Part of a small language model's weights: MLP 3072 SwiGLU, LayerNorm before each block.
MLP neurons of a small language model. Each row is named by its layer, matrix (gate and up: input weights) and neuron, and shows model dimensions 432-527. Each number is 128 + 32 x the weight over its row's rms, rounded and kept within 0 to 255. Numbers have three digits each. A neuron's up and down rows have the sign that makes its largest values positive.
Before each neuron's rows, "fires on" lists the tokens most often at its 100 highest values on Wikipedia text that the model never trained on. A number after a token or word is its count.

fires on: " " 57, "20" 7
L4.gate1968:126126145113106128161120135088102173192127084074194142170129095154188116074098199073151126129151089103102131187096142160142081130118102101164145156141131110108098170065149164116116121138134128103131123120124189129095114115190129067114120136141038100137210123195161127145176078112107116149
L4.up1968:134111136124093106072151072081104120165043120190130160165143165103136096144117164146105094172116134125160134165152128158138110197073165140117171132112121156080159103157102168106050135127087134114127065144188155158090114123158094091119126177189087086127147105131086182136121113115108166140

fires on: "," 68, " and" 25
L4.gate2294:130117079121146145100079135170141173113120088149169127156113193146131106178192147132126145155146127122119151185081148118126070156080168131142149186153129151080095158111152164120078131137110189143097130114133120116110154127114138149104062110195103175163209115098112136170102086136115108189
L4.up2294:076082115139117092101112137128152142128093156104071092124124140140116113136149154105117128161147136145103127111107186122198042120179110141110103134101149155132103149106134081149161115106117131140115142116147142135142118126100128143078098157085165107141137172143167129136163129087132156128

fires on: "s" 43, "," 12, " later" 9, " ago" 4, " respectively" 4
L4.gate1466:134195075185146107116118092127131150115109040139174048135101161109131125182109195168126140183128137137227114165151106140104114081063133146118153117125138135065160110136100137178151117178115198098058206158105141131113075133159105095148113057125136173136078119122164115163140130156158100136
L4.up1466:108086139154114139105144123178143183174093202123183102138155126177089109195138155162122095137144110174154096121097143104104146118108103120153110134128132147131153160093159203226134236135123085122129123165168123120135115123118129126147144126130149126129121136176159135103110160162118105138

fires on: " |" 29, "°" 11, ":" 11, ")" 7, " –" 6, " " 6
L4.gate140:099109161094115076190136161170137131171136137098120123101096133111097159146130135117166159118117122189159144149118138139098114092084119109162054124134100129165117190125127120102118112171119146058206095085132094111050048129116176067154097121155123147168174085144098106146129116114136100117
L4.up140:170169160116154106124145121128115126122064068127169097130070153156121108105140176191083077102088145086109115146169140109072164168130120102118176095102089090173121142109136103055071099156100157171125164077109074163171100135148147185124090151137095102136082136113150154112156103149114123168

fires on: "%" 29, "," 16, " |" 12, " |\n" 8, "." 5, "0" 4
L4.gate888:160089112107092152176143134147103133154129081113178088141129160101128108088113186135149106156166139210173131103105139079031114112131157150073125093088149109110156116094098121133122152196151168123097145102130069138160146166137092102129146056153087130127104132157130104144171091147138145166
L4.up888:112144125127144121144061163140151126197111105160168169151103117159132126090086190089187047173118131200166147132083158122117169105156149119101143131117201103107131117160107131136088151128092181160106138176175064120156119170068138081169105144114154059127141105164147161176161138123141158123

fires on: " |" 42, " " 12, " place" 6, " positions" 4
L4.gate2505:141170130127159127167140180123080113140077128124112124128135118131121167139127122159117092161108178132084117140117084118128161123123128095106058160137100178160124141145124146191122162164118092119136156118085063169122142115108135163131111125118185109144197120164120103113099149108126128118
L4.up2505:150116078125103147100144120176104139101080135151141179183161094171155074114141148150185119114102143219075062131105158165120185129157117128118082115126057179078167132158119042153128101174068116120107104128101147085150114122172109117074162138100124164152129134123172094108121143120096179149

fires on: "'," 40, ":" 33, " |" 17, "," 5
L4.gate2903:126183135140179096109100175140152172129147162154074149146131102112126098154202078086168039075122168147147092092178138090165146166132102101176120140079143113112114136110092095128163085120079093105108092121146143076121138121128137172121096061171102136138128143103145144140184189057108130130
L4.up2903:125165152114128122134121116119197130093115140154113143156120135171119138138125124118144055168167119108158200146116134096186077117129138145100123107122168155109122123148117163207129112126141127108156127132103144148143137078100093180139152122099109115159095097130180115116135117179135133108

fires on: " Th" 24, "ith" 8, "eth" 6, "ender" 6, " th" 6, "ob" 5
L4.gate1011:085174152156188090209165098077148106133108150096094125065183102086151180138135126167094117125191185172088130091091156162080086163139134181105133154148124142115161131202127192152124199123150172141116079080104130074134131102131169108101138153078102103072073124131113122135132158165090105138
L4.up1011:096092150155137170185106187117120134134132112193076138127119143128162115169122095153080143077143132079127157144146164130151124164111082095103085084111188137141173168134115121160171136106157119127190128079145194091066165132132106084123119136121096163151114095094111145130106110149135196135

fires on: "," 27, " and" 20, "–" 19, "-" 8, "." 5, " +" 4
L4.gate593:152130116119132125084079087110137086157143108114146164115055101168160107149134100104039098162196114120130141139132085211162116106102183065133118113115117096089079189143105141153102162122138124156160028139131138078148115104137103144146132079113111102108152102164239127125164119141124119171
L4.up593:084155121097136160114171066139161146234136132136192099084112113141155110064131144134069113173152089105135153135157156168137183175106113095130160175117124130130147128114163161105096139116150118126163124114125087164184094130115141146161073133089089096110121114061176095133166116137063114117

fires on: " " 72, " their" 5
L4.gate2924:107105126119125096194073111150126136153132126123161103099070088132111161137142103142148143071076132117076048087174191053098168108130114091163189216206152149137133092068105098129117164144144135146144093110132128123170134132209192117070146140096057147155151097112085129090206138124094133084
L4.up2924:175120137175188167109135134078160077107148133138117103085126133118094091131137171100152155112134115134161112144133088149118167134151159129130112139192103161139118166116137134142116161054140129081145124154079141120172162179100109098127161115209126158118119139099124116128094097107126122188

fires on: " for" 52, " to" 6, " as" 5, " of" 4
L4.gate695:152112093177072188177133087137181139117127175159080139125162146115128156135120155132122078143152113123134145168109110117179145151141130138135129165114162152209146140086183130132131118057122173143125130125146159186136089152145138083123068111146090179141065100082166133145073125116140065107
L4.up695:181116141133145165117140089164106173160072158165131132124128087143097132177166135079116119114168133170117118062114152138085137079071090137145120133161119144157118154098216145081163135168160090128087120150158123177147144111128142098118100134153129167106095057070081142111181072097124159124

fires on: " |" 31, " " 31, " she" 9
L4.gate273:159098117137097085143118087147117167121141126136088149145124141175100138076170067138087108095141154123164094096182105114121121101128146098060110173174136186134113114167146168179101113118092144109115114149089108110075091098145103134137081143071126145140078185161126122077158146088073120117
L4.up273:085152098075072150110142195156073090138109117138169154141171105165133092061157113131128101138148087112122150170148061114095193098103142114169135153150084149153104183101111100154121146132134132091103165129159089120134154138146151146124045084107140167087152170139091117088113130155109149076

fires on: "-" 44, " " 13, " am" 11, " up" 9, "–" 4
L4.gate988:123158174143182096115205157120097118160147125133108120137111155159180130131123104067059155149083126133077123126124122157163049161103140084163185074163136135111102112145126186130123131121164175153175044114083154091140203110147127144092096167089052103106104177130124163122155129136123086089
L4.up988:110120130139143110145097087052107192136200057151154158084134183181133062102111121075111130100128130145151102094140149147177140111101132081103129125141105086065143089148140153147169123160091150081061154108130094119102071128166067110125115129129117099151121133120193109123082097101096104161

fires on: "ol" 29, "al" 16, "31" 9, "33" 4
L4.gate1179:185105126154128154118133090097139067137127161114137077084136128113194138076127096100176066168138153098170118097090101199147179111157134142059110178120168159100107172153173151128097120145199146127064143129088148148119136124057135111138162097084093178135098082074177066197157103168121123108
L4.up1179:174149083103160116120190154184056125078149146173129130154072087057169097075150142150144131105171110132118095121156090119051152103127097120128106130167167115151129104114147168148089123126114117109169174105162115110078107143117095124115091126143088180119090158172170085050086223151167085230

fires on: " " 56, " |" 19
L4.gate1944:073127163131159145147118173134134159156099148117129131095147114065146108107094115186193092128080149159134106122164102074133177122060130097143155132138123077136097102133102112184145151073088155099104122053134167129091109195107132174111118098110095166078121107093103155171161097143093168094
L4.up1944:185172171106106119138136199108118170113154132109127144120116149074109165156199171128174194128084080129156167161055111158177052109109168171132047105083166165161117131102146111111166111063112109131113097120106099096108104106120120166109162148089108183144132167122081094058117123147133131131

fires on: "." 41, "'" 16, " " 7, "E" 5
L4.gate1284:118104057139085072155081107083087140152099146107074199085104120138165160110120080121094122162073136080128112125142099125128091149154130141156137097127127169120101057139127123122103110160132127182117082147140124125102089143103164132138141124075151170172159148114155116115105177146064145123
L4.up1284:110115136120120187123150158115139110151123122096096142131103098112154151209072181138147109104132121121161123138161088148217100113069163091113071170117138113087168100109117149141107109121117143054135156158123120200166138205119133088105129117182126118050104136098150101110157200103150160149

fires on: " |\n" 62, " " 17, " |" 6, "." 5, ";" 4
L4.gate1263:115113129154157105163113108139113129074189115143131073098160114111123147089138119148176110106111131181180099038135153093142137096142126108096137165088087156137166094112153116108151104090129132074132190091187101125079119145114166105103082118149119141095150101021130160156101158113133107185
L4.up1263:137079108140186108159126140185101131122119085075111129139118077136123174142186104146166103157112148108143066152140187136163124104112141147169108131146120123185101075125176175124115162134194147122160137091169140133123081164153153122138147119096131094156087133168134121151099104097134147157

fires on: "-" 55, "." 31, "," 4
L4.gate2761:142115102063098146173143156120116135222137145112165195080191134121102160139120165149224131114156114165088126147164176088107114144066163099117134123131130104111158135167119123164161149160142080077083143127117144097140136118159137094107138182129103160095123139156133103109167113096161164161
L4.up2761:123181070163124143125132086125149144157127124133136203153169172134085161118116150144145143079149128152105154186157213082112158152116095092124082099064178163110144133121113102143122112103143089126098084145115110113155131139113129114110122155109170113109112089178150128152125141100076081083

fires on: ")" 55, ")," 16, "\"" 14
L4.gate2873:115158104097186145081138140098136153126139086121137151134147095073150137129173170177149161143112113185089110064115101130096105089136092108165159140066162117115112150182157150100167124115151094133142184178132095130169105127099097151130102127160088181080104133138123109155072063163153137101
L4.up2873:129138114131102167166171171143131138156150171134135166121117156109110147138122153166129117141092104223108197144087062187064162169062112105166137132139108112127097109122111105106108168136121111099098183132147165118090055086120122187108023117173141112090114090180145127106120103132112163196

fires on: " |" 27, "/" 14, " (" 11, " of" 6, "ip" 5, "," 4
L4.gate2222:161192169122162126136129110171200091219143128141151196132094057154100063116134156137188089160080115106161144108162102133189129160175114070177183180172148084099112110151152084115108093175134153178129133097195138194156180124154134093140082112111098109116125133174070147115149102114108199144
L4.up2222:109174128104130206114120102122195125102127081128115163114126077111147225140142109097166050162136127114137152177180060144154151152150058089162160177104136137131122111187159129121108149079139173138102165145153091082074179181144146155121107133109134100146129139053082094107113181134145125116

fires on: "ing" 21, "\"" 15, ":" 8, "," 7, ")" 6, " " 4
L4.gate1206:162100175099092169116102154177163128080144127059094104093140134090136124126122147119091149129148158157078156101051124076167146119091128114109156100150113166120131121094103161077156115140197105124154219133190117126129173075107123151161091092085107163109152139142166146187003080142169143136
L4.up1206:118117091162097115147112156089120062148119116162118168090107136125071126086110135085130127136117115062154172166104099120104132094122102105136084104120138129102176167152078126068145151154165209104126151125081090101107046127188179074059129151129153121154119121170152171092089141138117107125

fires on: " he" 23, " she" 9, " it" 7, " I" 7, " we" 7, " the" 7
L4.gate2159:131174122115161118103095129102114077076088146072132103176119211118089161157128114099123101169113118183127127134155165161106059147124145178124204180073122180165104118138201130128082097094094116086120223096135153180059122128124093118130193127143158143088093131107127146166101143153112097112
L4.up2159:128151150204161123101143086080129136101100120131174161104172106162164074121114165091122100062133131073117097116133072154101104127139148097189088103115179163148127149158126078237095153149167095133109090144116111140112145078145200084143139121099147158169132161141098123142129105109129152160

fires on: "," 68, " and" 8
L4.gate2851:138089090085187112115112162134116159101136144178022082124090077132145128108058148124088105161149076124171120172114098097146089116119155115144123176131102120210199084147138132159155165121158128119110109126092129094134115112149160146116090161192143187131178128127104099194121144069127187184
L4.up2851:118127123130117071121085118079132141101168053170121143136116120145182092160136061102090149150066116124129085088127079153111102108153144126138119106132197124079092120130160093147131074134122154116135131119140125150147121125210110090088129148123143130106178126169112127139149114161091130098

fires on: "00" 34, "99" 13, " fund" 10, "amb" 6, "av" 4
L4.gate543:102133123166126106128148110105115132143154125100183120100131112094142148084131154099111150196095166091135095101171124135167114142164072120158146133111097171170098190145087152099097146124193101155124134163127173158072051119163092147098160165144085120153087117133112079092115130131124134056
L4.up543:147209131158135123116135139109124100100110151098171089127151086129142091158142116093103156124170163156135076077078134150136096140131093147152129178037169168132130098178100102100208103109092119108097134132160113136130174152099163181070147097141111148085151133095129185075190057138108169136

fires on: " " 41, " |" 25, "0" 13, ";" 10, "5" 4
L4.gate2456:184138121105127109143149107097175129075187126143126072176117144093125120095107133101122130169139115105188025136167130149171064105149193158113147130117108106045116178154075086110154143123151096165109132127131169114059109196091087140127144064115103121174104153112197106200088142108079165161
L4.up2456:124141121154110106137134080076119122147144096148153099175068215105121167038139089116134126110152157104233108132121079144084133106163094099164140178074171156136155167154143104121111172138161089152114112115019149110108117136136139116122105180212168140172182120161142150119165058131154099177

fires on: " " 81, " |" 7, "0" 6, "+" 5
L4.gate469:104159148175100174114122093118140082087151095166213093109137157115103106097099139146115110133093134126141087146114068128121150040163101178113116139129081151120158114137099146157128134054131134107176172076075167117120104091110110121105160058105102123165098137139170159184123106109160113101
L4.up469:105142121161113068119128172109097156086127134111108134100113128123101064117168047147122108139186079139181103164135150082143106083081164102217170105144100104107130106146118155182101131104147142114091119104149130160160130099121130077157108155094084174116132140105145111152118112136135166182

fires on: " Th" 38, "th" 33, " th" 19, "Th" 6
L4.gate46:153109050156122146175153148156150093117118171131057205130135101096149162135072041108091124159158156127115141124138119130134132108138206134156188160153104118090170143157118177095120181077219134187108086121173175128124108166128154133119125146136128114162104173119149121125120097124099135115
L4.up46:101139107099134146089157163166137066111148134124083161131129099072148142125118090187106121105166152134098140166137141115092132108143138157100172129091121176146158160091121203139135112092149178175132049088172115087119169148141167186127128145070108125070087131133131131134158111115108097125

fires on: " and" 54, "," 22, "." 5
L4.gate1207:173105135075121139165101122156143101147149125105164118143132163114170086146182115133162109156151165106139121144123141122128141113206091182126145186131138072185112081139104140154124135085142189123130213130085103165135104118115164153128046100096131170087121066087191092186141116146109205183
L4.up1207:142155091087063132129132094044115115088136083109109108131109146124102148171141157115112124080123169128149130115076080139161107115162137134143167116145135130180120124115121132167124095088132142160157104144104190106091141091153118138106126148126113173128138164115140154061128126085154168140

fires on: " and" 25, "19" 18, "20" 11, "," 9
L4.gate1538:123071109134135123089104114123124072133119080149179062077134159124106145116139039150119105106114135147086110144121137091139123091077083113166112160100172092118126142109168151126133083132154126157091073067112120183119175104217195128111083148169104121163212214080157130214123080151108102116
L4.up1538:109104174066130134150096151166139101173094191110123123110173116101146177106209138169085137174150132107128089139031145141127135118093144138183134090083133099119177133136162171159200159093114125117165174120133113192099143148161087102105100098126156196128157114124103164133148153102106122057

fires on: "is" 25, " ." 9, "ir" 9, " sm" 5, "ros" 5
L4.gate261:121173138102131122085148118161099136193156097181107174092177178102155084116104114143159134145187168133092138089121133176098086171127142098116139071125106181117068094172153136136082106098103085093107118134200111121140179114162148125053142098067091095134134170137123159096170127143122128075
L4.up261:103149091133163138159140129134068198165155119087180137125131122086155150115141138111144058054071067146080145102105166118172140191127141137091146139138127085184127104065135165141109132135121079091061128070157083076169166092134130106153212165160144102160082069104159137122135138146144094144

fires on: " so" 15, "u" 12, "ico" 7, "ama" 6, "are" 6, "to" 5
L4.gate3042:143090146140150048132118147132157145077092120128065110152158165111138113118098093112179108158152173141089206151122107156093138044129097118163182047119174134096167155159148115139173125096144160130143152154079113147098054165106141118173110096072136142136080161185142143151120152147131146094
L4.up3042:115224113133109092120180120135112164102127078147099182155121134051124178157110143181127151116115102116146124101108207107099070108094095091138094110178102205086189131139163133154123131077130170150172125086144139196097117142169127119064127056176156162140065108107177139161155144144076139105

fires on: " to" 48, " –" 22, " of" 10, " and" 10
L4.gate184:102206133075088100185137139151193116072160158147097129132141156136152122128094168148124099111065108062163162141091140140080123125153106094096137109092144077129129081171206102169148091157076121142124188136112113155164132169094136133147085124085114127132118115121125186103134134109165141125
L4.up184:063183172153140105151174108172104092120159090107092099179119128167160164205125137183112086166029131109126111123133191182093157085140119114079124089116165115106099129159166143141132110157134157164107186100107090115133162108088095120132174142119132054071122175177142129110147087091161136078

fires on: " |" 35, "ub" 7, ";" 6, "K" 5, "og" 4
L4.gate753:108167101109138124123078126094087129120163160101169131136210128131145078153094131068121209148084141159141092105115193087141177126195179101099152107118112052141075115144109108112158132169101119092124072162125127067130117146157118117137109127163100196130117137110151079145142192103091177136
L4.up753:132144127123118105116089100156140063172143042096123107129150109120126098144081107060118100182096142093156135058145128111159133086136158146105160078101089130146125137152166126129141162148147118152074073101070188129088073170148160049105100143047176148121176178103126127154172063136113151081

fires on: " &" 12, " f" 10, "ost" 9, " F" 8, " Port" 7, "ure" 7
L4.gate74:135171097143176178192136109163107152093104117111142145190111123138132130094183102120140097132123108112131155149149095143199104101116114166098144108156151158127139122067153130102111160130148128127173166099138151148102110124156117162106106149120063102104113106169088119129125099100158124127
L4.up74:140115116107177101113115138115125096123108167071147139131143086101164099113146135099044173127098074060095118101130171211176092162122138094139156064122098139075179047066128108069114112130118127130131122164086157135032096137103084136154138167103126175157109143095106146125134123118143113119

fires on: " of" 54, " for" 13, " |\n" 6, " joined" 4, " at" 4, " the" 4
L4.gate1154:104097174193085113115107112148142148125090109120171133130143155130176158104124123153109103106175130148166121060065158113157126135112140131109067092152168080118096100115156166076141070122183092156125131122095143140111148164041161106133153123099150171114126126183081127142114147100045130097
L4.up1154:130204150140210153108097074163137140146149141103079077171167129136120125140121113140179124121125108109122128122120096111134124083210163130169138126073204169173082117082181122107098132096103121184100191075125127194130123138103135104139105136126122136085164135120088102105150153178145153118

fires on: " and" 62, "," 30
L4.gate937:086185147147109192118114150158119141145094116139052149168173143076161110120151118123125148146108195155187109139163178164142047161169101099134081114144141097166158095131141181092166037165132128143134149107152082180161144129096103145107124162089118119077145141140135096126111109075104117196
L4.up937:105082098110113141081153123045097082133199116148104089130100151135150150091137165105075103093074162138097117118160161117201093122123130078138144131122145174102161110116155148137120123098143110157117131125113159152138138129062143149151191173056169114099143122122151112114126101056079132186

fires on: " N" 23, " P" 18, " G" 13, " O" 11, " U" 10, " I" 7
L4.gate2716:130086128071166147189172136067096150159179161130108134167073147112106096088157106117083095157119162087162150143121122116149155124140151147156070148166194107164145126100172112152105156099132157168102139117159141108132129107093195154122109080111118167082096134157077145167134131167141173168
L4.up2716:149114167153104159113107076150160077123086084112127150131140092069126119082143158133164102140152121048139179047137157170164156158126128164172151135150161165118182056161199155087122104176123124156119097097170060120156157100107132120160130171166133104088106158136092166139115129129101103104

fires on: " been" 18, " being" 14, " also" 12, ":" 5, " part" 5, " be" 5
L4.gate1609:191178158119104178105138146112185147106166108100131067146119157144080134102164123174150204223114130117151106144155179131156115146167151092121107145135140126118148205112076174100163109154124121127151110067154164113134065120096097100113111212147129069070164110164098119173135129122134161136
L4.up1609:102180125178164137208078101140144066118144187133129106108156105138145078220089090124087116154146178174119121114118148210109129126163097150108156141105186104131123175116103126094102147175167123108065117093133143148170091114177117177116109108120145124129132102112175093109157123113088118127

fires on: " |" 40, ")" 10, "\n" 9, "°W" 7, ":" 6, "." 5
L4.gate845:149117121111106123126160073141149096175144129137123160063148154164090160162107073152153144159145190131159063158100191096102138098094131156114132138151194133093104139111149158155128100149178121046175221089076108105118122112113179157121104118118143147110081153179154070107117112121139180105
L4.up845:174122070071165128080157150129112084119123141112136161169126123121142154162131121162150108165117124158122150169127156078110117178128085157076121107125166106149147075148152117134116095161193044155163182094220140080134132094108160176170167161153107174099150169155165107109122180139135154123

fires on: " C" 55, "ount" 14, " Fort" 9, "\n" 7, "of" 4
L4.gate575:076096151113153139059078157110114138091138156109110116130157091137089151123108083107129110180125154056107106102172144174101116164201178119111188110111124030088111086134142095196118127124104103092125141146095143149101141157118167100190131142139093054124193142094140085119159118102159132103
L4.up575:158157111141166132095107118162113170115067161106122160152096142136127135102103133133061095127117105118100144152108112115076157144147145129115191113145138152137162136155115108168128167132193144153132128097077124114131101097151100105116191198138151120083122135148094153135125118147119095099

fires on: "-" 38, " -" 22, "−" 7, " –" 7, " +" 4
L4.gate2491:124164111202078142083107137177107140110133119161081125091150160127168121148077092080103143184129114075152115101135166120130139076136154067135174124150175056132070188140160097117075145145129082089093188155120103131102171088130092125124134171207136096151118088118112155161111135171150097148
L4.up2491:083190165159133152133113139109125103141192158114094120138133127107132142100078108137115149125078109148059135117143176166113144144106114159110173088130154127117144206064168166092092160133128148111155148103140139122120124138148076163102160156146087084112163128083152106134163117122150171071

fires on: " of" 22, " and" 18, " or" 9, " /" 6, "," 6, " –" 6
L4.gate911:114145157105155119111123127165138109162184149171132120087112150149112170171138155102097077141039137067152120093137098106115193121113133113050117095100121135158140103175167094111131139152145106124164132190138121117106092139144114149153084141120098107121141106126109177112146091143103177148
L4.up911:138183076074125122070193113081140093130108120167151088137115122155097210147090102090115121113121119084143173133081167158098112094077115092160082137192139114083146115086159107091122125142121137200126134126091137187099156119132105126137164130095131083167130134166125094103097093096166195085

fires on: " |" 56, " " 30
L4.gate2516:129132091142168108111134156126173143103147128112172090138137103172117120108144096114145128153151132094122092140121150143094112151094141100143121162116117085087151108161194102087177095117127081176220136022127095093095152124074114099098150182101089128151082111077154133165109149139108200074
L4.up2516:123130110141132092069074058098080127098152090156123135110096194132175116105131097081148131053127109115141149147070169125080149098140123111182086154123115128115104100122077164177131108138128067155123077219130071130106115123114143121091159125156137103183168143121084160114090142104141122152

fires on: "," 26, " (" 13, " et" 11, "20" 11, "." 7, ":" 7
L4.gate1977:172079145120165103108154162130070135115109090171072153152119172050172136167150096128118200138117096142176139123146141108128138080127145107111088120148166088124130144127110123106152129132137120197120102132174146075082161122121155104089108092149129161132140128160153152104203088115156083112
L4.up1977:112100113108117105072077128190091149142173159075162185140121063107187134135102119112085148127139057122064114142131176132085125127105142168081117195092134112053107022195102149176070118147165129173111163150100106122100142112134122168117114137219144150134104144096116168121149104124145112118

fires on: " |" 87, " –" 5, " -" 4
L4.gate646:076143167125135074170109131178137078113090081135141173108109105136132129160097101141132161158112127096143129133171086170144145063100092083079124118116192082131132160122136085164133053149109146121141169131139084118093183222154110123162093093150103136129109143074108176155166138135098142086
L4.up646:148144123110175160120093143158137110068119135113141150117159119098088187086104114139143191159184118136172110098138107170107136088118113130113124060151174194150139155129139157103095183095076139139073162154095101113136179128083124170123159164175104107131159142146130112107139117110142112023

fires on: "G" 21, "L" 13, "D" 6, "B" 5, "R" 5, "W" 5
L4.gate1123:110151169138129125054196171116145154120121130147117154116140151160150097039136134102184100110099182112183185132113063144157130127074089126094153105121095131169132143147171087179144153094103134126119147131126182134121110124121112115070109137094099173091146099156142102124120090126063173120
L4.up1123:139142165114171103155117090146180129130126050131060134145132157087168131102121137165098133131152117145094106148139141131156111205125071125077133052074165140124108112213164081149124122111132132147104149149106167117146096173074162151125174145101181081148084159109136115134127143156130149152

fires on: " they" 12, " he" 11, " it" 10, " we" 7, " she" 6, " You" 6
L4.gate895:146108122115112066124089095102167094109120228154139096167121194138102183085103182118155150105083131095139120139088127120151111092149132125174141164101170155114084082085119170148104120116142113188135161103145164146111096160081101130121178170095153124109169157139085109120120088115105090157
L4.up895:141122132214106158131102159126141116059141132098166184166087099125127093134130100084127157134159145117067177141087111134082112148076102132098192074078092079119171104207133171141162129189117163127097056178098180146154131121152101172151113177065103194151137160166160119125156121136136096151

fires on: ")\n" 25, " well" 24, "\n\n" 18, "." 15, "\n" 8, " |" 7
L4.gate2611:154117110091098152120139141071130147152126184119102205124118094142161149102119134075098081143094115135160075150097111119127135074168104131074104115123099147151145165160140090091080152180132098120100187140143098076098065151145072133140107092107130077139132197213210138071201235092150095196
L4.up2611:088122137119165113126119160148146128129158128097129165152146118154102127098156145169146108123105166152165112178155075125140132157153126075134162133114142182139235120120065144171159096144109146175102118119160085067147153160151049203145117091110121123185108098163143156154137152109118131088

fires on: " dis" 29, "ri" 11, " Dis" 10, " tri" 10, "or" 8
L4.gate142:193081157159094182077163139130112136109096095092112068068068114118157105100115137115096182116142161161125166067112128086072115164122091147146096137120085097125140127141140114151131137150147146105134190148157131146136064104195162064132151088123186130131147176172178129139132171161144175085
L4.up142:077123170147153134157134201117103090149132097140119120131143102119116142120087113113114131146102123071127067075132096157128074107107123122158100163153144113077109140106066161118162113143150147092158181110152113152155104162077145133095128069125137138132117181156107205089130145121158142136

fires on: "°" 31, "." 21, " Ministry" 5, "ol" 4, " State" 4
L4.gate2776:142102171147111131100064141090104141159089150099116197151123147101071150140146108132130121162131116140129090137143173141118159110127149057107126137164151200194153112141108105155089149142153120172087113111137230188114033063129175136146091095109092198080092154206075160125086143160060167077
L4.up2776:081171098130134159150167143116124188140117131148109079116122113152079127059102206212119148175132152164128110167076138117157130104090181095128087141082112105134130144109159105118134097139073105193162153105119114133103108184162181130178149097075164133128155102129103179088140159032161166099

fires on: "am" 23, "um" 9, " rem" 8, "rem" 5, "em" 5
L4.gate1932:107155137133171146142157131114113085130123132099157084153142083138119151121187132150102079074179111106078129150151188101124167112127122111121164087096065084144102123131125179091103116148112141117166129078181177137121079108116143119098101119124170110114082133086115073109140113111169108126
L4.up1932:131099107114096104129110135142149151110157138093149162099060076143065159132163219166149135129166132131099171114153175109102196135102109164145159132114115129140164091144131126121129114067102158197137136094094148166131142142151107109109169184122086116076075147174103078112152123137134162073

fires on: " for" 23, " as" 9, " he" 5, " in" 5, " at" 4, " to" 4
L4.gate2275:111094104119102143152130140125134147136107142131098148099131139125167155166084131143132131141138116140097091121083137089150122100140127104140123114137104150154125146101120161185166092149168143080164141148110096109137147140146116137134126139131130126128162145137126086194088148084102094092
L4.up2275:145163076105134145099122108134146110138087081134171178082086178136088122180104137091123092145174149126037162093118077142107074107077081086117185154163154153125108200152135126071125095183132133085104242144117098112198140090152127061135151126099158191182165146176138095107126137146120107061

fires on: "," 53, ")," 7, "—" 6, " —" 5
L4.gate2489:143130139082057177089100134094110139163156093112106119146153096153129123168173164111120074152105133135138116115083116099148101105119138132117084105101107029187118137106177140136190179145102153147077144146155082147115128137119107145092099127089139153149155134138212105156169131084117084163
L4.up2489:137077104103167149144126050166140141156178114098094081119154167112122102081106188109086155166081144100120126137124153162114102168166171161142123119149101098188144153105086158144109117126094104090159090128102149134151089205111148107149109149128164103179115098103128122126118145146106103158

fires on: "ad" 39, "ity" 10, "ha" 7, "rad" 5
L4.gate1165:168168119135170179120155045130146103107086188130104112127129127110189135066116131072159111145161220128073097092134133096094149147124174098178120111126120117157166082182202079116195176150112112143181101186101124116107127152093119110133125104141173066177092156106048055095190122170121151151
L4.up1165:131142115177156147139143146149182184074083103102123111155160132255177117141128120137110142183125152104089115117095110133141108144158203089153128082158152142121084077091123093153122143115145095133150152152158102112141136167130082130096104108146147158128125143133144135125154148107086135206

fires on: "\"" 44, "." 10, " (" 6, "weight" 4, " \"" 4
L4.gate2061:124117129184152161111145132194095149137143141160086115110166140125120142187136132145166102073102113116162102143144031180163136140157120158153121158095119095135057137185103188097166113144113172122140128188159174155137144101113131164082101128139096137127055165141126170095161093156147072123
L4.up2061:060096140096140099103159135167047104149178104181112140119107103099160188087116104152105099109116133184141113107163089091149117127156159162139115121087087131074067086174057122142120170133084163138104141062144122180066094165112090180111166160129073140206117143161165113090153083192090086092

fires on: " " 66, "od" 6
L4.gate673:149172121051098068111116121147082191156151087127137108120136142130089190139104110129128067162184123120118109118192130123151131074167105110137170162130173128078165170154120136142104070152142134145147110126141112121080117124119164102144105149131111108129198170166120120093103172154139130098
L4.up673:164099144169112106114204142061135159098126234135122131156119113081119109091094126070198140126154157186105100105133204143122129134118119100087064154182070153180137119107091125102093149126129102110132119176185082123142095159150128173082171137119117176099161090169164153153120107141176196114

fires on: " |" 68, "." 20, ";" 5
L4.gate1728:162147117105099086155056133166177084120053137156168106137171103062146098107077127118145089156182098131211112125124107079120092199110132066145128143068151115122116111081104148105158100109076121106126196115100181115100118064133086171119107064111129113133085109107161125150063120155105127094
L4.up1728:153160126110113117152127060144141159160144133213119146138137081118152059111104166077115125177163130124221136114108137103092162140169126134188104166138142150110107112124110144160129165090116095079121091144121135166102088117116105139172111095097152136144090057138114202137176137128098142145